config = dict(
    rope_fraction=0.5,
    parallel_block=True,
    init='orth',
    init_std_down=0.0,
    weight_decay=0.57,
    final_lr_fraction=0.0,
)
MLP neurons of a small language model. Each row is named by its layer, matrix (up: input weights) and neuron, and shows model dimensions 16-271. Each number is 500 + 50 x the weight over its row's rms, rounded and kept within 0 to 999. Numbers have three digits each.
After each neuron's rows, "fires in" lists the words (lower case) most often at its 100 highest values on Wikipedia text that the model never trained on.

L5.up491:544490505564470445525522539477596526454557554493577511483495473473503404503493501463406451495433400458463517477492474595377394573458432548504567498461528441498492552464464535489467486562537565589493511513439580403501530563586500462554528465495520492491548419507558455391463487477644514505541520493516522576555445487518458425479445483572537481392517485559488441508531586499482510540503535516541490462505482433550468464463544582466504518546537550515442538507483552478387519476514503558490501460631483580601533472520391551536447439526476516434510455511425429503519465412548476415536523513540553461448448545543477548491457511416531466511474461380641483619561523508518446495466581591413529553480486577588480543469464591466463457598444421488515590507481548562441499483523457
fires in: "by", "due", "according", "valentine"

L3.up1249:487589467459539467473548531533455465440518401509517518477391560545460529522583435515540444453451356517566508524482513464538499555600416546512583550502442506534484534407572484485461481509544474521526473572442516486486527513548536616579452429476482450484439472456580497553539487413490521563588536593518450539519509420431557523552376525548498537451564506493493484538506470508547476474480459456520473491454505438491606413465449539535438551471512434517557553482494448527550464497470553501468511514450534481487523457519600487540446422547518521552492598467501467473435527503538492505488537571535545519461568528494448467583524566456554531519380390554439540504537533493512486598492484474454625532448462504544488500377435473484409477439473466569494482453540461470532520457358570
fires in: "is", "be", "has", "have", "remain", "served"

L3.up725:545535457455467434587464457523633510491548475516527499466434487563536403473535442511531507479466557406533495401496560421469536500490437465516501497524477423531508510601585477467497534569526524414486567430504510437525479560406471570496529528570472392520484536495442519484438472631554493440497488507459505543481520560466492593466416429551570490479533479554414530485544562587484493507513492510501516436498493503387522458536570445503562476604448538392500376430424585518554554533406513477460453514552567402570502579437523575492502489545507449542525457497517521459408417563540481606469490536596484495481520514457552536519496502472476464462514510520423486475505439605472487533537464576541578569516479515417470577449522512640401574500550492504516477535450460413613573578537500
fires in: "united", "of"

L5.up1032:527420484571465501514485380465488412466550528427586494481450527465494548518528520492578502586471521548567495504482538413525472578505436502497397426616542417513455433500534554459498563469523503583490484449520421495486574486533518505440571393460497467476489469522561378545501458422508542476521437506452466544486512409443500539535527503481555522534577442543553381515513533535513450558352517498486501542471474498464554490464532390564497482485601514436507447629463569568439488510534524563491506493471460507493512514509426527449472442526460534449382546559524447490491560526489546548515464606564504546552471505476562489468488531505527537589439473535460408528594505516532521527464593552511533578416469585408393542496422474556465492411488440508499512457530484506477555506468556
fires in: "made", "called", "named", "make"

L3.up1254:578516529470445458422510449527471465499495447546508521457424550447472499469572518488444551600455529594511468429514507498406586620457491422413412493446462464585470489517485462523499489389571510580512614486478437492484483536502506560457569477458501462495505482453474488492492497513593553514562505489525481420434523622549493532504514524592551450417531427506458463431404479562575443518520493544530456523461477502463467385594513496450540557596517595444578430555572426458475473577499466569478455461501553492496471453536532593534505502558434536526496530463468497428552530469469515439464503393462513528476534567542526487503533501495434547542480460563541483451499532510500399575526555479567467599388451450490462511549536545444537481468473523589603522487494503526477486552443474
fires in: "which", "ferencváros", "prisoners"

L11.up1104:488588542452495440535583464463488523603480501588545418501446479519479476586569491511484503537506474513527494587492513480535550475521545449443510455600496544575484395546545521549529575546548554495547550499538530488483565481488514537500489518583445456554483479517492444544524450460499454505557429516525565567520473557607461503633462505542609519491541434524463533452565543565370483435369444451565558379469483414509480515547550517470504482460503479555514431530477530492393585500540523501486518501523499524500488599422444526468473483560470425449395524427446526554425491523457474578546555530543450542512587471568513507599489519450407501390543484487388445472542441549479491485454599472492533430535510462510490567583540468544409533468569514469472502551518551471570521432560605
fires in: "and", "of"

L5.up1361:458511440516477506399573457563483545518629465533414461462512536481498479483491495487595517434464597557543528416554468585547458641469344530465469508474493434559489515379558532450496491451471459467599521605478584517530485472498455534383510529519481454517499465562465448648497558461581512499562456496480451478437451518540526426476478470470585536453478517494436483524514510447450491506505435444564563400504480502496579460523457458471492552638488518435533511530455439457455498450418532434450506420521514562533441456500501581487501468526537461555484454542502505549474462533600489588493462536471535522457499457503494532536558549464509474473439453543535566458544538544563538496501557514461592596537507529513496559445528561520354540448524540451614514549499496517595555450487555
fires in: "also", "a", "this", "an"

L5.up1534:467566542485425521571520510495464493560525556538514476525420492437387510450501477484488501386496532471518569550510475515586496479515473499437639563546481594505462488454438478407475525502499561464464443468476485556521518493653493585438520410495492411465523411495462425529476399577469529525574539476579453457544603417423529436547474430508526546491485530514472516522582479523537485464554516477576512543485550430482543495488447427466455527501521511623548478536514562529520516578486540425463529426561574485448586435381493475452525532460581455551519471505425504551535511521552588510514426454553455489521520537461497506525535552457564396399447414500493527561466429465542454559515537470473474555451448533538480577495473431448490463528564497582576486532516526511532592499411524
fires in: "be", "been", "is", "was", "s", "fact"

L5.up509:476476492521460506562584563474525502465499645503423531521527546645490439507420505423520512502561532399435501472528506546601404513474413492440515492512579559558531513503547536412509462496529415454511510466404450504585566473528518516473429529552533539516550417497496489547505574500480470447505519508506550614447505388528522428575404552485575552458495504536401460553489555544571486473455457454544593412475438552515460549413491493450406560496497388445518483496521596542512478549575558586484450510579531464518506466464506570522552483570486457493500457438492471479544496514460551484594560628408576513504514475405608476496516528628424585551503514526454480472465512566524446515452500505570486499470484567493381565512469506512448486479518455480517558435545569491524497524573561
fires in: "of", "the", "by", "at", "as", "to"

L5.up575:642633415526416475468530469574493488450529435556520438467494498506506494549469485351552509520506478398541507427543465446448499561471500500432491466442492458604456439463550490504490446494566465491455504442550550505492547486522480600498513485507416523504510566463473470578492428568468476475556470439469574534507549523512543453497407494501506489451455487462533510469482603411569505589472498541430497432482451434468492515561467526404563358467513454469562510453454446557475418505542493467463425494468566451506485557438502524432519459540475551501557586504562425530450502530505537533525570492496432516396506484487601587550535458509469512535443522467421560518563492533515445603489553468526497525441478633445538527493518553515487478458484481584590542511456506520524597355510540
fires in: "as", "the", "of"

L5.up748:572517550427408463478511523471460479431603457459523530462451575490421414472607527533523488616426490469467487386565417557586474552535418595504510471508554489612596440495527486532476550638555464466519479428448561504538509537485519563523538417528412462433525493509497479485564556450527552470492510425493531483539485472527512393549554514547506524535516515532527457544490587509506481615502554434463517454539533494487526542565460485529474508447568600505443497459510438444615433514521591562471421504562484389520519481488540445541449504524487536487485487432479622425548420558542414419478562573506536517529515419477509466418456423452536478449543558495392444444441473471523482445516533531475538527509470555530535560426471469536424580515482457495526556455520460478520507459456572
fires in: "of", "the", "by", "for"

L5.up1495:421466521411508456449542474414484431521490507523547464467409510524460425474534450515463465449506595414428592487547444463538543488514502513514448429453517517502533522431501418493546488486516497431524453463467562441462553524504536500518482483539475533557501444508585512541422489528499520500473468461460507537486408492582467399517446591558584462456477511491495539555531585577471479513490441424452468442387510499596543457416534529602552512455452460514468518539464547581375516508534646583501487526474531437548529484477540471571490515522434590490453563511478522487552418492519578478564482581477537471412489531518451603593485511456452429496446497406551572503387477493455480424479562562489576558510482526533532495469458498425406499407547513488541559558490566499512453509473517
fires in: "of", "by", "under", "to", "in", "through"

L5.up1368:484551504509485445520433392551397367477494507535538576502426496531504479436541570637452463531464480549547496447522492599453468513448496505514609402485584393533456447584573468500469531556533595499568471428492509460515567498519503448447542487504494409428538525586479549509629469452457538466580492419495484566573419468557494436523516519557527522415418479562359460522493544502494392578497452474522524383466594551500491532533452464514507519504568565427534485446508502519498502498405467488412508528588511388432442575570567478506464442467453469392502534501423496513468491439546445533511475520517527506465542521414520467475442519478512398593497515576516467501589540446489526443483528560507614517425475588518492471464503493484450483501588504465549547538529521480468473561563527
fires in: "the", "despite", "that", "while", "because"

L11.up948:523623534435514473526541530470493460496617548506449435517488447472490467515476513460480615461511593463474394547515564518528445490450534482446539515470547506564510491568441464433508616527558531566550532500488468437574444441517540478389481535423519419475510521520535440489552432462575435470491457435536399495532451505528545513547476507587444569541468488469485480501508458477459477524468457361506547533481409462473531445515443516599563556576550498528503527544519472477353441554408453387520518395484447464465553567452560464482469412457451540533486475584519433534484459596483428563459457506572393519533506549543571514477525510605456555408436446543587582451480526559559552504530480450523485519463449405584430571515455435551503428504536487482625521490548466434527486472534368
fires in: "he", "she", "and", "it", "but"

L3.up628:508475474466537536484454500444453465559547546456476486502560496454505473504560468466463532500479557541424462436622650404483526607435482519465533551512459481427504619485460551414496555477510515473538492471485477485550481557504524506558500535523498528481521574546503461464487420412531464494517478445452489578490543515514550476527396526513514414564409503466494444523382452520593453454453513449540517569517440496486621476449451488553493502551617524557378476421572586573559560582421554439407478545545551477601510491396455515539488503548488513584396493368561495393542461495487516596425553440506511469539483549519484443495476378469500384465438513495560540472508535511501511505502497588408550534410524512528514539457502553567523420500544464499497522546491576530524452534446533
fires in: "of", "everything", "between", "for", "ekaterinburg"

L11.up297:504543456516402513537520368534541510482552457481427460504434503492491560403464510458471435585512575507586489492526520553507480487522516493561511391490571533707446501486455449485537533492519411468441432504510450500472555601428490564483498501510523527402540528476556472486448518542533595502491541566533512557467528448494559388617478524497579631538521548519489468524571505489465510510498464493432447480492392549550555511452552484450474493539564608530488562571461491501501440542483576485370494492590483450597495536602532462427492421497451616488503534511518415535438494617499449510477464481460533530428521470480521364491533590500501552562525550468572498522505444508467489493434513537482601566539481484576415484425471405442362510515590538575515477513538571477568564427445535
fires in: "had", "has", "received"

L5.up1189:543496517464447426538543513467412520489494543522402645494554548502462533528432469561537476456583460522555486494591492554512510600532444540469467484469457585568526551433523418510496522445384516495571510491429537532466573540506415471489578444593515463484408525491520512485539518559540479519534437446550610447444533500539547475550491554525524517464536521483416515459484462523440466522495484423554501467477566595444468535473477452434559563507442524479492491556496456501475447500503592502571503466589521498522548477485457465501543497522389446488563514479402441516503501389490454428459507498531495491418504430574442574499456514543517501544430462494455508422514443494509502475499554537417620589519505442540410527510439550421552502597433379552525590503518537505433502494496445
fires in: "000", "00", "100"

L3.up785:559467507411488505404461485560507501486565531433514467582415527458509443472462442565505426475392599511590472445551519511517518499666416621500614545495518466533488462530524465539502542528531574516527437486474584510491577485610530541478412518557514486521437434552474516525534468422499499528546493548478575486551435530546560449631602529503497562472503491455410433532466553433530476523433522484501442458430495440527534511548478383477531521524510532493504455472535577464448414524451409561413492517572544372528468493489580450540618492553476484491494592492461523468439414463481564546495496473496474495493508548494475522576470534424408513501396510541446492480497568529544436501516466567508532473588523574506578527574401560535454495493521483491473466468544523550525486462519572
fires in: "from", "and", "not", "or"

L3.up1473:529459476458478512498455500462429477479525450541513432606525565396505416350493516555575485558419609510484562396482456472568485582505501487573462496484595501419552578510435450389483512523578396574510483412530442550472512511467490436545436558470464517546533449492468467474490478538538450533537424453474579473417524545497463563462607601515582509519466530456507494536411440551461511515420433400518478469507464520530476557559456415494610485556632508474514548519462467469447535487503547474477566452497526486582452472531481510518503486588566495559491576476553583476549448513516547477631560449421531364474489478497480581454432466545467599450508495417525491527503492488496469452486509542487551533471478403596547548559465437554518434467506377491562571411562571550565344536550533
fires in: "this", "boston"

L5.up1064:566569425485506489491590453484491472525547407502552438515455508551490479514471500398506443506477418495465526536554484534522492609496508584437510513508613489527464500536471486457492466491496535500548520494427427598424548460574523472551588527477486440480505505484427508472445440543513551503524437473499516492541484471547468502478555449485468500482590510506507492475420549516480403492395474452569466550478443549481538443556526391505462523525560388477382586500395558464416546530414561459501545441455568533461458537480499534633380437633482516522541528526460471499476472516614406465540523540414455577504588516523549441551525508492488440558496495523505493460628453520536480631427500426512499498519477569563562497504541527478450491556505480586514511498480531563493413404410505
fires in: "had", "this", "a", "that", "have", "has"

L3.up728:538495487402497495583490498506556407492555503520530487528422596462470483517480530484481463359504582460518388483464553409464553436479414582571462424518437589490492469490524555534490612462509523507510497512498489558577397463538510522515466446528450464525545559521476459500517474507506522480496418504477501507491501545534498433558551606554437423475483576512525584534533622521546396460463472447434511451549413421591500497415553471526475520462478497466438468522461501402425374519511525589449487472521568490613495495391451552566486578508499485524426479560529525534436458464495413525442511566447495508502458538515435545554544506495532456490470494492507518480543545488431502515525559426509557482578474591470548549500446470514425477498631462537445559622552510564576551487486627
fires in: "of"

L5.up578:548522435562451502616524466537535499535529522512500428486493564512491439435582476535475532486510439552441488481463449499497485585559443585514516540423420491532522594422513432434460545559441463546513561392459551538605578522477490482437512526475557454434593432460479449447544539482447489578563479546481617497558529425442577423631508561471561482492571476575480518485407486605451464505444545534563519510610486419500496540538515432444533519523482471433547512529466560535450616435568522521460532498555463515574512545522382454423515459487493582538490480473435529519436405501522494554546539566453439452509423513518479412496512533453494485571435494448448544460482548511511479551422505495395441565488488516538423550469531541549526491478489516572473461572515457464537477436495501
fires in: "00", "at", "30", "in", "000", "039"

L3.up1220:444593578544445529558522429539525434437518466537456457546467567559505483471453455401567456390512542435437593431574517538586458509508444508580564506495512455537560489474480506488454532489509432467514529443493526477465510401521516511453572442522422444441473465550534481469442505423575412551510426505475506488569386436501547450472466531553433503468605503403446596522458491506531477514424520492495481493492549401410534506522480510399474540476547594514520372495461542447506479552400497493555519520457496516498551489514630420457537456526559511526539487469448502528510419495554415425470569562435578523431480526481488636584489540531476505525492565548411410460492499571464495562503482475549492448532480571541529516506456469588400552448584499585510496470417498465508508493453618
fires in: "of", "who", "many", "some", "long"

L5.up1417:584532431532439475492410487553432539407491520482454415477466399474528482533523493473541438449440502611468514517498578458351465551532489518493502598416405618606484462541575463456483482415609436604497542507410465590472572566458495517477472528515508424437504453508537400505449535584473435467450539444611469512553564506523524441449430425552518468567460474495433376595537572507527533577498510502529496430491480431607532556497358460440574577531568477504581545495492580532526408534503565548442547569521453548449489452485472485588520484566496541494453494510501496447511486516433540491567520480524541549489530506458560499509494447480533587457492411437576510498554381487526493599399456541446495446461486521488464532511443532557512475510504561555447519487452552580475518577501498
fires in: "as", "interest", "investment"

L5.up1509:483506546451473563572487514542440457440459526562508554476535630506449468591488539502556507570390459493537405479544477482462372551485439490596589487467585511470556491505432489534500534541434540506482418473488432434515554523516558486584505439538395536513541495499497485543508428484466454531524413383566510522568519447510564507565509465517508553521558454550450525458471495569500426485458484463484531519452492448578619474540527453490530582494530408579474525463488526454520518458529536566502476512568548457468522499464436496468450550546542392555451491461372538433439437503473416512434515516477572583437497461585475486520483507509501547543533458440498560466677488570504499588478635515530517545383474561434504525532401491445466525590518449546547514462485441538433400546555434
fires in: "on"

L5.up1050:545500497585465456504541562521523440560549457528485466440520500525456397510579470422346498598453486548481452524431533474565439556549518458502550401491546512560495465526413494512527539574452501589498415484485444513534542462484545413543510499565528387438536507611471575454400613524527435569560448551501471531519463362499540528474507556434462558572463495526523431551431513426469462496448396504547548470473461441493489455489506478503515522522555546540423623475546585474525532507500519487434570465618584447482517456437417481489441474534481558489456457517449443423495448548536449557472515438531504479478551522552503479478476531551541490451461451523501524407499504406492480536456450515483518582497444495652513566505458541463418607500522505620533565432545512561443453513527457
fires in: "october", "only", "after", "and", "he", "december"

L11.up1116:478561502412475463490475580552521478399546421603479420461450464473462539496514553459491527429492499458478439524506559524493506542415449549500490523401509560596505418479585466404421565509472519554539425465522485394514468408502532474479464598470459471531468518421565485558513435439489465444501522525566505486531455498418565569497465589484498561476533545560593555445483422459488525518487435545381507511496552511427531565445502431468500563476422522523555479477486504514525460623475575503511463512479435479546496515473580498459476469547442535502388496502432568527534444526452597548446512467445567436557568557457440486535501555610503573466503536502453540470455561497612506504407505524600548449471504448480444463496494504499416421493533323552539490534399433429526539404420455
fires in: "is", "was", "the", "also", "been", "are"

L3.up543:501516546500410468500470410444562423487533459434460480486519514479421464501514493558457594508517443442440416487557457602511486452518511442563494446451511480591508500481500457532533480593589567455471495516434513564519605556451553521583498512551491504526534535470507493446569504497501498502499420562459561549476560502440475432499464451535419506549583413587524572523497496458482474620419449449488515455467576486506539545435502478502521487554453441529460411514489449458491553533558386531563442430548507460365513498473494445499469526518602569478479471411484528529508497535548464454531510525492421500459497558531480512569607581543560527457507522427513492435555517594445408539477566454482582544493451474463540565496477521492475522548478506544521488578444482494492494413572489
fires in: "of", "on", "from", "23", "kantor", "u15"

L3.up502:491486437461450488475497480496563453498472566537525477525368467541491504492464495514506487541392517411564495496479498423531488535571324535630546460545499540521535447555550482444460503533600510577433448444469518511484564540614560418471497468518536558457453507539524497541459504519481490531485418507453611465535498490491527556500422546521474547466566509504492521466485558510524428519455415484595538528429442473559545522516489430507613510477517475510488458636479465494503569472466522549483500468500611452578461589486494575489485519547446471520495483476502589550443439526478554406496559518436552596451533431455478427546385531514617511454534555488528391431534469499487483491475544543484539451470420612567458561471453568550444551513558469459541566569480611488497498505454534
fires in: "of", "to", "southern", "near", "south", "western"

L13.up1529:548558486545500505462559573401454406485419478544462543480427561405471501527451479505419465483505495526543506640503514446409400562466475530434485496468517526617601437521466537487495634473547574569536497508514473474497533495550515467479458461493540585537553491539557508507558425477474464553449531502527449463537528464427597480511421531530489517423433502537457453469507425513357513565464495489564502510449502424427480506483529508427418527518519473428631510629493435525547431468629573493456525520562535497516551514387444453541554476482493545502558507428482553548567576558491524553389538413481578480515404493565514545503426530516501500466514477500490509512558403416488479465492486535452528513493504547641459413550472573533426466549488493524564518522501501457491490444472485
fires in: "was", "is", "not", "been", "memphis"

L5.up984:466541434491449495443429442443509514446612540476489498562493479473498512455409520519555387470490566463493442523528543514409511568505449470521524519462577567538495479449480388451459476486591496459526500496491458578485718542454542495492462550536495558504576457575515451544526480460481478558567555497559467531576480483476497483614383515520514528517545585557475492492439586586550462544415461422488526501529441505487504646443419483440533457465516376442474475503545622527441454468471444604503554586504447462467555427414442491545521511500462463514417424409448511531500518437527552512509563577534532541556543534468493553549465538538403485454461498550460395540482415488558456538578541467573549487531483473495440497603395597529436582597477486450556530553504579553536528531513558
fires in: "as", "of", "by"

L3.up1027:467538504453468504518519530506513463551514554521589587479498476465488451467598462568532519498427466520507439461463451424478484516561503557558465482480464491508502490451527419463516564451567534482530492430471507490493505444456543524465519450403413489517524500453465424488514448625513438476452373525459491530426473544537570416522481486555457511548512467516467511607401494494492372579479502465559544502546493518601527479464481547563449521456469518498542473520471431452446469548478422493452505511553599447574517487444491442476434548539647467591434502536451463529484461519546454543449598545425534544438522427523527467592402479584518493435512443365556503453545386496459503542602513420551440533531465522468523490403505452543503468568423457471529539523436471542482511492537487
fires in: "of", "317", "in", "that", "12", "1154"

L3.up317:454480482536496446442527459490454405520485456552494466494468527554452544561469505519595422486570535512493490549561517500480525592450409539423489457437569490464486545499512456397572492559514476573532618537456450456427490482538499478495554426508437432460454506535572491427595452508529550440498508533466498509436523581521589547552532454519557443497484434477435425623480553518484462477475511509560530441451522472431517489607517519437481521553435537434566417446472518473529513460454569563494491481574457422474508559443506549516468441602501560540553492547546461490474501514481509440494560423453514480425555502519552508506478449472497500536510645517496538528521479523536484541541472485481555483451451488478476511459499545514479455501495576547517451455512610464514550590505489
fires in: "which", "that"

L11.up677:560491466441526416520601478444433545514530429583505554540389514509453582465427586542451424486386439592502453492538559475449563607562427556400516487523474546555506473509427513564458478511577520471497511443323507476447602447525491505480432449512491481527520473538554521487473553382488529505508478451555473525636452422559589432551400551474543491420592562551441558455494513472526458439444452515521520507473547480519509392437537485501500562557577551449528436553493566519450488549447588533542590536522484414512494442436549483503445488525551560550492499508422497521521450503515471548541561554495481499578523537492509428483492456465485456485538404537397537468588462529562548535495585442492576499513489492490526489511463436591460522476503505587523559628453488439496510435472513
fires in: "is", "s", "was", "are", "m"

L3.up193:539481483517495459449513531491481486435462455480405481547486505557439475492484448453446450532549540452440489440583454401573551420438488459459549466506608499497440427539499404483484493502575449493489460473542499437454562430476494550407488420507492489510547505536490557416475455443539429508459521495563438500459442542481453542522570513488474469507602487656501470525570532474557431494486406566484531491437569351500478488495549391519531593453561534369468412497474498556516559456486471483467541449510447508457578517535517435532514425497493524551534448452427553521484506496563522602507597444489492561490400438516523544524488529437430490507466520454482517474513534544487504565465538491404542624513447449542435528439414524487486516538551456480540488448520656497571511476407540
fires in: "which", "whom", "drove"

L3.up1026:468549391468483517518502574589518478512584516577491518514439547508505455420400487474431455384508531430487485485467545410445518542453469454415476567375566564427515526466534443456477433435440429471492467506424396388519561434435538520516484418427427559491485481616528474535464375527508502556527498456529504512484432517591490481464496545515475530429526508512595581508514584508414595406471460500587560474442452425490526524492456504532529528525525463596455571432518545530517524582561500525474480509510570591474508557475496476542518506567529523493439443585480484536508439466516484489498478500546520508427427483527511564595430544500537494481523469502477525565511492461527501546462533448504540491473500410448452515490479537530473475460531544457507517518444605539461493427511566
fires in: "of", "q"

L11.up250:575599498459442510550563390524439430560633516511447508570423396536498573513489546417522549495571539495464431560474593532560490468434535480484556521493591517492499493573512457415531561508532516492565599538418557484493537575507507510464591532397510408534563540527552481527540470478514485489506508509576445519485532534598481495432463503507467493436426531455541557522582489536503468508391515420529493555515416443433468440560495524607514442518557547385478426576504529508391482457400469504444507500487450466481578454506455460484530416447404542548474520547549416540524488473525415525545480472445433371466558544484508481498596438470595560509463484497545422505500538551580434575556511510434509555427429465518378588452498453527468453481422520560574538469480501506598437378458491
fires in: "he", "she", "who", "it"

L3.up259:516516436414511489483458511475502449486538462516395549470420524526501391495457524400508428526406651529424403458545457487476526546551416536531576415445491424489464461421480473380473497537561447518490457469511416534513511421558573435484540419509456451497473488463533551527570458492500531501482497415538509553511502465547561388495499529515574468448548469442474467509407511507567483474469477462466532565506475474495615568404538545493479489572523480468470474508529571484517476501416558503415389495578468459480448462331534581591521477561547437475513455535589525486521453484591473558496575589474537530522511475520515471549431550434585493510487452481608470438541566512507487514553505586461562478424489564471540531575472546524533526552496509498539459422571510543510568495562557
fires in: "the", "on", "at", "of"

L5.up1478:499463403410480382528540520517580480567581428468557527568520564513485476471574445573506583457501644437513550412454548527586427503443433530521532572458518385498483523546485521418461565436515545569460570584533483434471533392478558512455573435471516464452519461531618448503538548490508500484585493471536451455463469445508563448542466458590514493503487432514505470537585588447545504501460516374578480417517474445457508546585501548411487442586536528550465561398518430573456438477487524561374487465517584494512500520538469449487496479518535437501439499532473512440552477516540530547433459576381552513477511514565414488493496513507478504561444467550477568469493480525562483460494491515422480573449453446537488545443440514518469591500488508488502455547447517463525469464452519
fires in: "which", "also", "to"

L11.up548:516530539446467518529527543453482481414477473460445540486474498509458424466491462525600450550520455583553556446526516417473625494467494499531491536509596528567536502429427499506456494507547521549496456431483541537554515405594554440503392511526536454461542436507499491445503446537488547487496532413462419534535541506569515324491467667448605560463431603493574427516482540528516451584418403457495612524525597501534497492470507472456515453462514485504561574464496450514541476593519546439436524449481513492522491530522546401510474547494489489476483575533572495648616453474579499448520522486555484558486510574533479425525507468542490545422508417558458532417514584511475574532404467516482600470431466559540486461479442446395484510498497545432499478513520492553485518443467532
fires in: "has", "have", "had"

L3.up579:504472434458540418481553561557461567507487577511470482515528486499454440495519505443471518504463626548424447386499448424451521496502476391489405460507565489539455471509505452524488450408610453529465524579455476599492498531504592483397418522466477466459398452543562433571480510357561508482477545467499377494394480486541493536580508565488611470462552494465500484461498457481538473463450461559527599552413514507567572554574423478486483531464543451517419556521461529489415518473513592543464471437437432409605457517478473579542530408524522583452573590468521604489490518501453501445566549562530483494501499544547543494475437476556586554492447515413495491444453371575533484453412500535447510480437512440558473545516519508435582542521494545579552474429563507467555485519513466
fires in: "at", "the", "to", "through", "after", "opens"

L3.up596:575499475489486376483478439517507476473568457472439426469487424572506419374457455480510458459559583480429496486497500518508465514526457467508536449504509432436409490428525482474502511544641427587453423554425449450433467558464496503434519427468522503461418463512561502452371509510609527424525490486562512525471497507541497489521520480531580460571478542484524592541523639398500492529495461507515409479548449490536565517592488511471431554490458554565507412451511567533572459509506532551451456453381480520471496463488588504561483533523539541488482534518506508428479489506571422526410526530546508462500561421524531509550434504491552467601476504562487475554406519512423442446549567537484510537502543409496483507460443595586448472520510424527550412505478581629514550530516461
fires in: "that", "which", "who"

L11.up367:513475505477509478542473449496506499382496489508502476442464460500579464456462459515544515511422570429638531450508521555515491588526495523451522570484473527585462519450463512495438543472477501597626463596524410607495514383536530522532480521533547456451520522534503517444478569542564416550533587487548431559538435393513509541516511554572618566377436463488457445486530544515511417478457498471535468507455491543563569557472491505504481488454577494535556374481527532577441390521507451516487539470509466497570479478497428438461497445454607566519568580554457494550518433522486517443427543475538505593527561595587470468502505594487447527503482417510500432481493469441453432475448439469528513537432498531518549502508447445455349525532488532566530514586573495500493503446493483
fires in: "has", "had", "have", "also"

L3.up75:543521512460436491571471515440450502468519532471589456421435516477539470548487487536501537462436519442574458489603639424504515573459438515535427475446507528443571468502598427466558529479499509504462440462444456493497508472480500542471461493546426559504434507548451490574535486491595524441479496444663465488380513492503478522462546482509501483542468501471439434584501551563472481481489506486526504481458415520530524484538473488525553515481506462523605438570466515493502426516530543606550448440441473450507587587372531638482530530579423485547430461424495468446395526469509580467433533503483473568496477453528499570498479467496533590498503533458579434443552463611484503440508533560462680461492531451498450488559528520646524540593536534464495570537460455552473530514490484
fires in: "of", "to", "for", "in", "everybody"

L5.up1492:435540495481485462512493488494479473471532549514502457470469578584427481532516479488445560479625615412543423437508450575508496463441505577444613533515620491540446533513590436461470573530524483476549455492444487513517480496558510530432544501472414520545410554552550498440422450525591509519455473525485520503451537503441560463553545569534542502512535460603527491614481515538515536514483489507494530357468445428460446468499500460379593541567590421506462442540556489467531418518490555583438377409478392506561511618471482505459407499533586475607475527463508449476526501479488510491539627515542494601532454427487490429449569495478475500439509493433536496452552446645519516530461476530446403426527470472488549532490574476518476536473608547459543545599484496526514508553498535
fires in: "of", "the"

L3.up1077:581503490459515508506499473528437421491569543585522509476478581461444443435554513544619436400558536457468471555496479476491500543586433592454480473418520558491440588458538506528518490540545465527476514463471529423543503530503546545506505556479440466430554416613523497496533551485447507488568468503444553564452556454449589557520477526495453544503610427550566579581586514542578431511494442446490502406516502526435486498452509523498499465509445485516454494463461518499504429555507481510516502468485636495506501558535483447490432440530512520636400457525478456451518520518483553501485606554512501521449472518468535434551531501467511486399493498534556563426513395419532430545405505470427571494467494499529523482437531455519427412453588431533473494469518537528525578428490553
fires in: "of", "beijing", "also"

L11.up587:581592477478458420542521502432502415515565491505466493580403464504458378416456548486520474464528548580560478485456485460506471455507465544345609527551525414516495465551532418508563577521511507568465490484436507492542575483515525413554592470545502470475557507446525465465562466519522541488487451519569473547555442479538530524551424509557505496482438528493462439475400502529471510524427508464555497578434517530449512421572516460499584518547570482505560493492484527463329460541487538523421554491469484474481561531527553478614471511524409498432467550645485454456457527594422506458441522484406519539498514504516457582542586465503558526485500429541585482453492538564514490551517452506443580540480469396559379501485490450564490520518430501496498522459461508503622486432506458
fires in: "that", "it", "which", "who", "he", "johnson"